{"n_layer": 13, "n_head": 6, "head_dim": 64, "vocab_size": 32000, "norm": "rmsnorm", "positions": "rope", "parallel_block": false, "init_std_down": 0.0364, "warmup_steps": 312, "dataset": "wikipedia_en"}
MLP neurons of a small language model. Each row is named by its layer, matrix (gate and up: input weights) and neuron, and shows model dimensions 288-383. Each number is 128 + 24 x the weight over its row's rms, rounded and kept within 0 to 255. Numbers have three digits each. A neuron's up and down rows have the sign that makes its largest values positive.
A block is one neuron, or neurons of one layer that tend to fire together. After each block is what it responds to, as a language model described it from the Wikipedia text at the highest values.

L3.gate192:124158097137130177145090140182127153149105113131118173102123152093112132151138132126136121139163104142137125147100126129097122195144102112144141156102143137115103107138122133157142144121121078144080146121147083122151083124114112131101158145157083104178112142135108167141127132129092143134
L3.up192:126137175174079082134109173124145120165129114103111124136080157136133127109141128108116129146104133122108123144112145111134124136140070167125091195110131156152080163136129107119121122135155103153140148118132091124130104071111071109194136135161115124105126143116127126114151123131109130135
L3.gate240:110139160119102169184134147173168152116152153110094132135101135121146108145113142105105157125132062100117131107141158128112145143168140134139142129101108116151082157123163170142131147129136157128116112139137116069102089106120150135117119138083141179164114164133185156076126163155092159129
L3.up240:112101097101126153100133157152163134104106177131152114131121105132107127170093103142131102107136109103124122141081150133114171152137114151111135141128135133123100100109074135125130138136150136119140136084125094116105121115117061134119096113114125142167120136132123138114091118173154118156
L3.gate363:097135094149159130129136169138140105119154133100123136088101156105171093144094134127075186173129118102163119138140062138140125119145151169135161135145130107127113122107139149121154154133126139117147123111148120141120135138117159135104148151132159102108146095169119143124128132115169109130
L3.up363:084079137141076132185143151146139121104124124100139132154109114096141077108147166119118136146131125131119146085144158161124153130137136079117111175114116143063136118069164159129157113150129131130124141082118134114138147123154093090104101130085087095097080147139154127150130139119166108118
L3.gate549:089098177132093095157081107110112081129084150144140091146173121135166116141157145109098132145139086128161101120097104142121168142129121132139122136113094147164097096123091141082128156150143108122123181102096120105114151134085134163134160124129107136183164179119143098124149170153116129107
L3.up549:159139145124112123116165103154142135106133163161093119137112113087139169168120121134151145140089130135087101116114110130088134130162121119141136147098123148146122143143074122108121153107150153121141110118187088093118141130114104147134146139082143184124132146126157146096131154135109125147
L3.gate716:107130129113113135119125135147130063130134139166118109131093124132126111113114126119113120143090103159129159106140160134111183163106088086095120174168152161127094162094139142120139144142145131130105192141136147122079172111119170150100122122125107163121076115132151132152106127157092128146
L3.up716:087100097123130092140146133150139146158108118090113101115083149100060140114109118122126141125149118156148108179107121097109151129126116088128183148148154122140108156152126116110100140148082104105105158167097054140154160104103133178110123113107146159182147155103114124149158134157148115148
L3.gate755:109114142108126175153172127135116108092108123131116106158116097094117126121153129148144162133149122103128148147146131115106115132095144127115117123135106170099134121091133140110126122122116051147143166120145100116117138130112102104111154125121118127138142131131110131096148101151140166154
L3.up755:125101141104106115100133141129121122094160112120101160149106126131123125132173171166153177149143119139137156091133114165089148102147104139112115094133116172134109167090122103095171122097160078163093143075118117133111156136111105073107161151117141152131116152125120132139118106130111134147
L3.gate805:164140105099129126121139115085125151114074138140129068115150124142115121134148131117110114141119088127130137147161142124111139137093105137090154083135104118058115140178143152093146177141131128161129134143112088115105121163127161155107093153166119161115070171107132180125114153105106125158
L3.up805:131116149120106136137143123094128099103130081110115106118137108119157129097156162104113163123152105107098137127137093142109100134143154126107163090091059160133124128138145150115131118154152118134171126196128164108142095153096112182119142147128098138159130148165158143140123126150123145101
L3.gate809:130138110116114119070173129148112124150096125075128127130120190163136125130100107168137159147106115103140139133145107155133109172112112130146098129161110152131102170095060105160126141130128128107106132140141086139133152127126125118137137136135170115127129129098109087136141156150150141116
L3.up809:136143110081086120112090154151127154163106159111123162118096105147135143134132132133141107157110089118122159126165132133114068137118093126143133149143142138131106120145101110136147131119067114152162146148077177189134121097129125097121108146146149144142119125141113171113135148116129135123
Description: The word "of" after quantity or collective nouns (hundreds of, tens of, a group of, a series of), plus quantifiers and numbers like few, several, 500.

L4.gate644:134107093105159139123161181125143091136125183165131104083108129125119130142196146103146161131130128140111126138104116108101121147114120131114117123147152130157091114090117129135148164198197112131103156179144107148175124159097129129116127147160099124184106121123111113144138115176113139117
L4.up644:118135150136123160149176100142158137159183149125130133144150167143096101117104118127174176123134124144125092095139103147137106113096162121097123130140127132128086138145141106130140133099119160109108147119133107123141124102132193117103138133103132144134152144116113148166154132113092141141
L4.gate975:102143153097098134112113165120144140100147117120107108172130101155156125105133127139104104110131150169154140152143140137130141147107138123140138107130132155135122180114106118125111133073114168137119146078129152149120118149148173133129151141157088140137112135156113121172150115111131137136
L4.up975:122111146106070138097134124130126143133154150117104130095136115126168101122188123107080130111137139172129110110128161077143079176118164147110147183090099140109083082163164119123146125156111122107108149131100141133144118109126156137109169161148126134167123140145112149103156122111163156151
Description: Prepositions after past participles, mostly passive "by" naming an agent, as in devastated by, occupied by, joined by; also of, to, for, in.

L4.gate523:123126103103106156139156137174141158118119167148133172081126157146145151135102115149104132157133139148144153118160072115095127129143109142101146140126109117132115128175109121131113069105116111115151169099129140089115114162097163140162123131137141152184135152091068114130113146118165110107
L4.up523:116121109085128132154113170105114158140123149116141137093075134096142147134134140122113105117137111125143141107170097116148120109124169124166094100076127156129123154183134104138136104157151059083116125134167107113140132108119120104106121109083134149125104134075116141142069086157114117094
L4.gate875:110143096154119133176142186164110105139125155127164117111156124090139139145137110125150102160186138139179129150110148090142101148099164131105102149136147168117167153106128151132132153142108109145125172121143097083114100161127102099135112131138142143115109144076110101105144145133137108133
L4.up875:131085098098078140121138100116078110138164105097157147134130126100131125135145121144158105153093129142141145125095140121082135120105139132127107137110120145188116136112147118111149114124107102170142110126100113122094164125121125107138152133134134105126103138119131143140119150117140124134
Description: Dashes, to, until, since, and between a start date and an end date, such as birth–death dashes in biography openings, from 1937 until 1951, since 2001; also table pipes and infobox colons.

L3.gate5:161136154134154163138119129115113167132140104162142094178122171155164132115096143160131142119130160143188149130102119131092130132160145128113091151151133141117152106124097126148093132109132119119154164139143122145094135106128124101101129148119121122136117114115115139102154139157126216106
L3.up5:126115142127137136131107118167155124070139091158128103113099143120118129118130095161159143113140154109122107126073117164168140105125126116087162126108076147131103105160150132152127157116116102144131102114112130183086125102126146139112100143053152105079153126102103098161102120131145095145
L3.gate144:068129157145112138133146091131107096134136139127085124127125088160146132129125177091114118144116113167197141164116127166136103156135143166111111097120126120175113138153109154128087109132111139128131148141180164108083117112127133149112146112149113101117135091141138156104139113159104155124
L3.up144:150125156051186115180110116151133120121095117149173111163131141131102132148135138141165147117136115072137138150106156109129149142141130137165117085123119128134106101082102129149122145150162193097112126170130098130150102157144171133143132147123117155141200152139143157148151159159147148159
L3.gate308:117118119095156120170146105129154124127160135136095108123100113104165155155167138108136107155127123155113090136140123123091108124162141137116151142096118139147149156094144138133118122131123113171137170123120160149196109099119129109106136131090110129110160116133110164183121139130115123107
L3.up308:112109127147107103121118168123106111123140137152069126166136167112136121161118158067132117126151139111143147126128125144096099115129093106086129145087126150127146137111098150164114112147145111081122087101115127133125179112104115111135164203116128129082125080127118124158159114130133105132
L3.gate354:086142114159145160117152142155119106170128118144155111126126150134162145179145132135154161070120159168147174123113112114163097162168144084114152131133150186104113125132104136116145139114128104125150130135084097157126109114102128105128093167153095182112148140107139112152163112134124099183
L3.up354:115112157159078126130151117148104119127109179104104102130144109125139086178134145119164135146133122136158117103144155164113122133123084104117161116134153124117129117138130118092142140142139114132115087169154131117140098157115139075138119134198124113141098152102140113091130112118133155104
L3.gate522:145093165118163146128109128121132118119112131140154100119112111126157114108135142120122123137139117114127160131099069173129138104161108144088099115162104144119131108110104171128120150109132166131111111132141149115092129150114120154123105163128087120155154119126130116175140111149151148131
L3.up522:143120165141141079111116148113078142120143101095147161114109128137132122080154115142199171116125125117150099134111136129204139069119169127123123133113103194141123146141126159158140126129113129095131159144132139123160103138133149110156118153096095086090165104111123144112197125110119085109
L3.gate637:116120148132115116156137120140111087143121122159122099129119122127145107104150096132087147140106143113133150149137131145121152124144124146123122119115103100146108098109128151099110136098121157124093130158197105125096108093086146165137111150142094097122129130144126092127138135110126190120
L3.up637:139154143144157123117128155115123136128177143163147114096096096134133135123110127101165087116078096098167111127140105126154108118121128165130119112112152148102115151142123166127112149112131150165143081166140104086134103096131196142095132145118110151144150111116154111142102138164124100127
L3.gate879:138119125091114121200150149131120133099141160151150125119115151140145153111126138103127071132178122102115108179129071090164119147081159110089120103101106144135139152122128169156122114136095088112113152148132111115108100082105096130162108131132091132150141112095083144151106147139114134088
L3.up879:160126115125145090130153144152145167158113169130117154086139135127111139149153143134137112158106110122118093142104121105168133127181130107100146122134139114149130114129139159170096164091124143118140099138183119110133142181122122136134077061104145136147121155148140082094125108114109116148
L3.gate1019:107124112096123077118149133130121134134147121146116142140149144204154125114121155133135151137118106134150123089129116111114142101063091138138109083125125167118079190091108188113117163150124096129127121148184125114132149096083128162134128142099083111104147091112128170106086139154144159119
L3.up1019:108141128135154095122155126148114146117132107091075150140115131107153184137128131098190137137091146151136146101098153125119070175146107106145079124144129144092114157094166196142119059131109107077131111164139127117165111104115110118141111149121135193172127064169135134159123102146117107136
Description: Second word pieces inside non-English names, such as Z-r-inski, K-ron-prinsessegade and V-uit-ton, plus "to" after motion verbs like came to or back to.

L7.gate161:101160100106142107120105143126145109114125085161117131091092145100159142125117117092140114141142118123142103105155131157162131125108118135172126192111128163135102114078127125173120083160146153112115127080134155155117165135095147143104151150146146109078137167108124108182128127113109134115
L7.up161:138093131134115124113110112095107130113099109148155172130116133099145132102121181149125115108087137165123114148139124131119166136166095137134116125146123118142154065098141129130150072153164124152148137134141161121141141130117144152151105132137151147127097110174098173116095111088156139157
L7.gate208:113147110171160179114124138131125081128128203121154149118135137121111167156131096143110121096113117112111155122130098095180130132145145183097129134146101134114154151119154132125125115120150132132112094173156127163118177166130177178101154130095154153106161120124076126159153116134123137100
L7.up208:126144163148136103091157113142154151094090135126180153105121116132109115087122116108089110125141159164106101133094120113116134137112135174094110088137099123151151144135124071144174122132144141132133128129135156121123143143139145126124134116086147149154124116123138129127121122117152144120
L7.gate479:098134135076129152144119132141149124117129107138134174095159176107179150186163150154123114122174167119127175109150111099108109126109181123140107115114132170182157121125093133105135119132112116130149088104166117130095083148116173123097113144143113118121111151110094095090143081106098115153
L7.up479:088123129132115180126101129101157129093099118140120116100147100133151135125171162130128139110130080139150128144128090083124131106126137138139134131122098125134142135109166129131130137157141124088127127106157138107143168141117161174097095128167134143100149154114131153160141098156141102090
L7.gate840:160124167115110150143102165180118113114137129129118179132114114124132113161140136161121096127154175144083132143139138159130154146084098132114179130112101140149105111088119123129172113130124139111093118111141103122109139157138145169147078114111123136141084172135092079120114130094111151110
L7.up840:137080116153152153143180120131142166101166154144123127117140131119121103106105164129156098190139152117129132124135146100159121122128107146100123116113134121105074148126151111102157125077107112126144137165100151075093107144143162165139128100123153076126130134160142170123125103112118124039
Description: Main verbs or prepositions right after a subject that introduce the following clause or object, e.g. found (that), indicated, suggested, including, search for.

L3.gate131:101093137109146155137122162112125119121143122172106118107124119064130153096114083104126139108167142124160116133124120141106142132132098096095121146170143148159124142094092119163110124170058132131101121132082122101152077114100118104136157098134098121123151150116127129197140110173161165072
L3.up131:132101121109123106105116140137128146150151169100130132110143168087096141115085090109143118118115146121100118109100140131118062101137137155111143113125158137132143115126139101170117065142116136113138119126160126132165096104149087132133164085127129132119093136091153105146093168115143159101
L3.gate145:135174121115148107162127154078125150166064122128122100090125147111142101123098154095133172122150149141148137105170080159096120179104132132116121129133138142120110167149127120138110154140126129121103109152111135118151122150133107117117148125207149159169111139095115077160122128119112157123
L3.up145:143136089127128098166114095132143148153122116114151134131120137157150098127147170106125156121137119094128112105159135116125181145136104145125123119167124122127131122093130112106122093122116158145133065155091130167137126177146177133073113116160115147081133196128133151123113109144176122134
L3.gate249:115153134120142146115148144095117123180105105119111114125167128070118167077118127075117092103152125098177130156130126119169154165115150133149105123131117141144137144129149125138086071073118141148152133132109150168113124110105137162124122111140098185135130127125089101168171112126153159109
L3.up249:104136149126117119135097129195141161154155121127150114095157134098139143130109116134115143114147138149132107119148093130135125156058126176108122104088163140123114127153172100186147131120120113106125147129111124138122094148122155154109147100114119121124092098079087090113111102109119124181
L3.gate387:119153114140114096185120102117136122131113128147141117126159096074141126142118139139138105138135137110152161118136100149091133072144135116077131083082141150153172176145104149140132085142099108114090118148182120111137132114103084125147135131143096153098094143108069136086073129145139164135
L3.up387:119084132059098152104142114146134154134135115124165137142158124132109110142145159152113147166109151098118136133109128153135132144099100126132147127160093141159151139167119124115116098122158101100114188105117169156106162153165122116072132098114135150109102124144135103138126104153099129116
L3.gate446:153144121120126108115145101176139108175118185094140131107135156128130136129102103142140141142181090122133095081148157167150117154139133164133115113125126143160121156154129133183094126141106119094115153098155155101111144138118123105133116091103153171095078107133107147108132138141136134126
L3.up446:137084114086156129115159119145094096102159179121136113115115129154114133143077116132116147154121128179100087126118115140093165139113122117100137107121144109134178118075155121152123086090164109099164120137106130123117092142139137091125122132153143125179129170111122140137107115143115117133
L3.gate499:155118161116185123160124054142125174170095151122138130128138149086126101092113121154165110161173131109158136110111114099111156169116141129131103140153132118132137131123141132131150137140123132094146119117124164119127086119115174148144115100112160162096143187104130150121127145152154124115
L3.up499:150143135062147091109108148188127136169101147089114145124141155150152142105133141150133153158122125139171073132109115142143093133146118167168129106113142120168164102140146100147112102107147136165103111083087119160116121107097119110164100112124146139135139125137171116112141116144153071148
L3.gate601:131094159082156121124168106127120115131146174120167124133141134124138114113156087143136153120130084140163080131150130132089138120088118130108111142125128156164116147127134185119129162152141140112125122083116103098111111138126120104157132093180137132128120161107136109152078137154142105107
L3.up601:099076141121111087142103131132135085186114132148097117129114164086136164130084131116120117152131161114179075100141107143103165145135179153144086104091160118097152126152168135145108132121172128133134096080150153123080108116128158157129136098165129119114104174126111117146068113119099090117
L3.gate826:125104104093140087129139172150132121107174147147159137114121121135134167141091105102113165080170132148150111113144117174100104155130114160144133086116108109105089124097088165150118165126154146154126161128129131086103107108104136123124150114174171155130113132132134093149098123127161098088
L3.up826:079114138172116108155165101126133099163137148115155108154186089148097129119108082120157145134156135139119102183140139145110143103123088142107116120133167147145101130128131103104120144143128143131136092110142088080106094126121129115106091117122127129102135095139086135186125134145137152155
Description: Connecting tokens between two values, strongest on the dash between birth and death dates in biography openings (1914 – 2002), also "to" and "or" in ranges and alternatives (from 2009 to, staghorn or).

L7.gate318:125151112123162160123074099120177111103187157133102115104060126110125120111124135127143107144122154112159210144129135158107160168109103119121129118131142136187118098107112117111137150168124126146142133115140094138100166170088172137135089090114102120166129149135104143110148150171147168144
L7.up318:140127140134138177143113134133144118153120131137080085120088134084138129119137123147194146091129146124125122136116182115105118126197117136123125144149129155161155122101109129166135106113138100096109120158152088102126149163112158111114111151141153159147126139151112111145128132119150173122
L7.gate357:091143157112101095140083157161123120122123082147097120141124080102159121165115139151119109132122111118109191152116144129103092139128080154146124123152116173139099125121134128076160137144100111136116122157102107108141107136096187136095114116128157148128118140117105120106129154137070105133
L7.up357:178101145133104129131101070110162145124135111131144095162108132137149116153155108151112129114121114122142122125139154109110097175156109132140080096144106164132138102142106128108146147137129059109117154102119093170183162127121109123085142107133163130170113139130195061143090090146119158124
L7.gate426:128122145124149141103124113177139113125147111123156078119130110146157090156136137126161118138128139122122125122131104126096136203095115121153119123130122118092137170141141087108155137191120127153076150121110128134139118148108171127099126146077122108125106185093148125134121138159110131103
L7.up426:172120110108126122103168142122137118134095106097084145142106139123162136120114126131100105129111103119155145164088112108132097088130132173181107153141116143117137154144156100093116111133103102101143141140096093171148125152128171120099145122126127129118143122140137070141131163131120128149
L7.gate609:117090095112133159106123112142125141134162101125096150120092177094157100157134130071098151160135134131115130153120089118144090164160069134137130156146122145141128109147136111090105138119104130164119109118133123119123101111130142126105144130151111114140099152119126138126103116135135137165
L7.up609:132124095129116144132191112133103118124142112112115147149128112093140128118113105129142130142145131164159143098144141127145166088101124112127146127121152146149130154173132140112118180108136116128105191063154091129072120119132106116139156138138131166169105162104151146144161128115118118141
Description: Number tokens, as digits or words, that start a quantity in running text, mostly before a counted noun: 140 assault troopers, five years, 15 previews.

L4.gate181:156147135101067090167125119159173124128104135141143141108111149121096106117143115126131154101108110071104151142122098119124142143076144141162147073113122143171102141171106134096129134144090146156147095162145119115106111164123154152107132136108146141122077141119095120134095164118142158120
L4.up181:125095120157176125108177124145141144102173174078104084140126095131117119097133153146101125131115136117090150170102116131090095133145100110146137157096094116155114139173086130087110127134172122077081106104121091116119157114135149123135158144106109119109124144143113114126122127124119157166
L4.gate229:172158124141122154091133126128153117095124132116139113102123156151137142145145139070131166140147075121159115155132116113105112146111085108093132145127120139176100097134098152113133169175105145123136154124104139099132132123094143164096137123098091106163122117152133117152120129172079159151
L4.up229:151095131125158137133168114121114106139129179122142105120131139117153149154102132166099105124137166137137183128127128121165160183100124135144138165137144145109131147093098104165109164122116103170094126120141133086100072139108146134132140163145172159137147147124120118102133085118122135165
Description: The word "of" right after a quantifier or number, as in many of, four of, one of, some of; also hyphens and numbers in dates.

L7.gate336:121076117101173123133167138117158116097142119126146112100130154131140114157155133107084160129166129106115127135119139158136125136111146143120154169130149142105116175079141126142111140121107110155144119138133160076160120134091119136119130138119088149127141100108129087188108139164127153074
L7.up336:140100147134148109128121143162107128090135138099164079120115152145141146117106183100127139106132137124104111135103141143139129106161073129121114147116122139099096107131187160131104143127165152149140159162129128119140108168110114111164111180114118143112106158137134103103148156102141097107
L7.gate447:140136146130124116075116173101158139130161098163122096149130098095143137153153125115056141116141107156177121130121145115144124126107076132104116116099092146106135159124187206134134120118121102175137109109124107139104109112119148175088143096124098111142159107167143133126120125142145078047
L7.up447:076124128154114155135103132105119120108126170118098104148121156133171153106154146144100128130185168142123093153115087120148126100138139117112123119076139099141103072119129119097148170113125167089184115126155150114129113100137153123150058115126142168146095093136132122093139130120133116151
L7.gate598:140126117130118096150125109105144103129129146146120075127096122110166090107115144131118136063131084150159112165122096090148133095131158116141142124107119150132140161126136130132137118079149150162117127098130152079120129126085115116151126122151144127113136129130109099190130158120118120108
L7.up598:135126104121112078127133116103147132111102152128075128125146128197167130122124110143174099072091137080087098166131130135150097078158070138134115129098111140163119109102101138118126181161103166143150145100117105110122113134111070143181136142103104172125151114101092105128175103112154176113
L7.gate797:157088092136123111150108107148148136129127140164166099108140144108146116120143123117144163140107123141127106095131181161179139137117148125134142174112156136145143155132125114154171149110133122104134148136150135094140133148112132153100106164115105146143113123107104075120114164170137100140
L7.up797:080138163120096090092098116147121176054122120152096137081113160100149114142125139156108109137131150156142170110114152125099157110146115109151135166115144124172092098157139119105128178095102144112145145129171119106190121123114131141117110157090145136098128127152145129135117147108108128098
Description: Inner word pieces of proper or foreign names (Blitzk-rie-g, Schr-ö-dinger, Sh-re-k, Nim-itz), plus blank lines before == section headings in biographies.